config = dict(
    vocab_size=2048,
    attn_scale=0.177,
    tie_embeddings=False,
    init_std_down=0.0,
    decay_shape='linear',
    doc_mask=True,
    train_tokens=182700000,
)
MLP neurons of a small language model. Each row is named by its layer, matrix (up: input weights) and neuron, and shows model dimensions 0-191. Each number is 128 + 24 x the weight over its row's rms, rounded and kept within 0 to 255. Numbers have three digits each.
After each neuron's rows, "fires on" lists the tokens most often at its 100 highest values on Wikipedia text that the model never trained on. A number after a token or word is its count.

L6.up313:134126102131103091133119122109162112119158121108148119106127105107142085197115111168125139129102126155101106136087127114107128128152097110129078116080153143156127110131139141113125147088165116126101118081137126096121105151187067123128136156122137149099159134124134140158152131102128142130171168177162140125153145124100129126156117114140137098077132115173129151131127138136165133098147168104095122128101131174167115102105135117164136146119115100148066104144153105100145143114123127128126114137071116132108149141135147155152175127114141140098088146122137162139118112121147177176
fires on: "I" 26, " I" 17, "b" 8, "v" 8, "ta" 7, " O" 6

L6.up480:158098115148140124073118122142160099122131138147124114119128102135142125136099132146085124121190135156156158133110169142149152147127108096170135096132111128146105111113100129156111117154111138163089119110091098156138084127125148173132124140109150133112167103116084108114151165135089116079155127166141111146118138124131102147143173145111140127108105113150089097121103104143133136139120109106151144126158126141139166092118128133113096187132154095129129074110117123132109164105133157137148171178153150155117127114078131168175115165108148108185113140140135133095114148128134084107
fires on: "h" 26, "r" 16, "ry" 7, "on" 5, " New" 5

L4.up430:143155195136134087079150173168146083149139122162060132145091125106129147148129120144087152139138097142124129133099106144107154158146132135124117138114131142109104124119120098138147098137182110165162129098162151128114113147074118134092122137127152176119096113164085127133135118160145081125167147144155134116113140142125127114149153165137115090117082132119109133077091112137134127096107075146145116096118148142128126115179116146147141143096157139125122115122115147121112108118119154097125139143101152079147149120126147141139138151123098199128138165154149132124112096118128166137
fires on: "ri" 26, ")" 14, "om" 13, " place" 10

L6.up341:113128147096134143132155145154157091120119108153154107134143099103142151107121182102110134106169137110163158118141117167155131144113116138129108105132140120138145155115160096130098137115118127127111120119064139119120104140135175129133110143133181130101126136115138120125133114174060142134122098156114094136173145115158104123127154101140170142163135132130153129107160113047113198139165108153141157118100152142129144111141134131095090120165123141132128136150131127116146130113082127128110166147088091114124116126141147115121077133103112088135099132078131096124129132081088143183
fires on: "c" 21, "t" 19, "age" 16, "ong" 8, "ver" 7, "ve" 7

L4.up508:156088183157143171108137148131178058123143138152117124135095067119119112132138138144105130149178100164137137139095109173115136135120105139170114133133125104113107113148131125139102138116138175182126140108124131086109120142120128143135078160138139111149139135118098124103134096158130096150118139157142113129142126166094135111126142116100136167150125159157132098120107106119110162134064077135161149107175147089179137119162120108133155122136131131116115134116138132122115152130130163099123169135177129094121140172084132119159104152128111103110170160160129104146112102131121126146
fires on: "g" 28, "u" 12, "m" 11, "w" 11, "r" 8, "v" 6

L4.up568:126141151183132134084150171138172071139155098146126139086096111092115125122140114123071169149138126147132098096103123154125160158132155081121122114106129133145138181159123127159111118145151160141186177133104148116099139159141129152138090145120111117131099118098111145132148142117160096122124114128124120155148142156086146125148159086147140132148066119142149095117135100099106142119088116136126145171113146112157111081126117128152137142103146121135124140134140068122134156091114134104120135158096133113188123143121133154110113171118101135099098131099165138085107110116142137139
fires on: "u" 22, "c" 14, "g" 10, "an" 8, "o" 8, "li" 4

L6.up586:123138151140162137123131168162171146107073115115149159155104117109176107142150133168116117121132088120098145133140139129134145128172160159125091086122166128140113155148115097143161130156171099139099146117129136099102140152143130119097136098130108114121142070117095123131115085128073094176158140119186109132153100153087145086129173134108135115132138125140169142071118090140163121106127151150154144136149134162117131116141116163114116127140116092127130103115125150121105117086112118099116125144106136139116145121069157122095132094127116137151093172105117109141130104124175097147
fires on: " |" 40, "|" 16, "S" 8, "." 5, "==" 4

L4.up547:086131123102148168084154169119130145119133086137127158097088098147127127152125110131120132133136105174129108115107147096130106129151153118072142095080194079161104103136116141156139101086138146114131156119161104127107118128132137138134066144141118135141126119104155126165109133137130093150152161122124110149128086157104100124126143124127127098176145084156167126090124076147119149100116128118108175168132171170124121128177111121154156128108122135104160130102172107119119111099130124107098114129113142089135149115156106149134094142118136180127098126134108135112097084129150130132
fires on: " a" 31, " =" 20, "L" 13, "g" 6, "o" 6, "H" 5

L6.up718:119153154164097152122080162174076075137133099095098124140104123137158133138105129124109107112171155130085122145125146115141123138114146160127104133104128112102158124129135102123099163143115145116129085153116180140139114133130117122077153139129155154118147089111108119136103120106128107158120145147127079136158154121065104123117106115141183105146108113177144158176086126135134130144144134100138164119077147138133146096107127109129149098106132138120138150145141138107128098104169133119136121150123131118166147134123141183192102093141124119109123168162116154114107118108071094130
fires on: "la" 21, "te" 18, " pro" 7, "mo" 6, "ta" 4, " F" 4

L4.up260:130114126108170097096194129117155125158107127140103108115110148147129141121131144112116122168168140086069150130095128144110138118160111151137167136164147135116122128091148110145122126135136125161117149105122158126096118113105137116107132190135157107090137110100124105122136127129114148109122117131128104168171130127139122150152130129135153107178144156117157133113136130108110169144157131109141120110098143130135120104102092085112081128125154088125117149171159134116114092130128157100105130187167084087125135152084168138130151111176130144094130094070132126172096141077120151145
fires on: "s" 46, "age" 10, "c" 8, "ip" 6, "ct" 5, "d" 5

L4.up349:104112112145158123119139151126140102109103118144084130121098083097145124160131077124106163103123148118112123084111153151124145136135119076150083134118133123135124145132149108171134163123140066136106173132119128139101143158117127116127165189152153121116112107144157121118116125105139105105140135175145128129154133144106118113163136114149140156089101156161124103144146077108096141143105128145173092105116130154166095117168137162138146110141114134121085130171165127125149124127122111127130164161099145134167114149124149108157131118095135169135136150115129161122058064098162143160
fires on: "ur" 33, "ad" 21, "b" 9, "v" 8, "g" 6, "lo" 4

L4.up26:102137142147151133115146121114164104142117112157108150126144122123128100115127109123093139123134100125143135140117151128120121187133154098172108120116118091107094135143155121115117124184166107107102119109099155107116156175107173156129081178147086132121122111096110120097124151134127132127108110170176120124153168159068135114116164104131133135093152125122129140149119106105099176105087157156164117163136126112170107131137095128149120122106143167085124170128127100088132133139115137130112127159118130120137114137063125111179103162102133131178117120186113128131068125137126133139
fires on: "m" 23, "p" 12, "v" 8, "b" 8, "u" 7, "tt" 7

L6.up665:148139115108134135125134178183170100134124138115061124077096141100144102134145148094122180122136134099120139115079137133120151118150116173106123093107164113112063123138175122146137093146191151153123126119101158110099073128111077156116153107128141115097150097105117135147154109138061096107136082130143148140124106143128142130137126148136132149165185171147161111109115130144149105102158141161135135104123157130135111095144102135115125106099143121113103113141121121100124110140126106128125135136132135105132136124095146149138140153091116142132126145136158186135143127103164139166
fires on: " |" 50, "|" 18, "20" 5, "." 4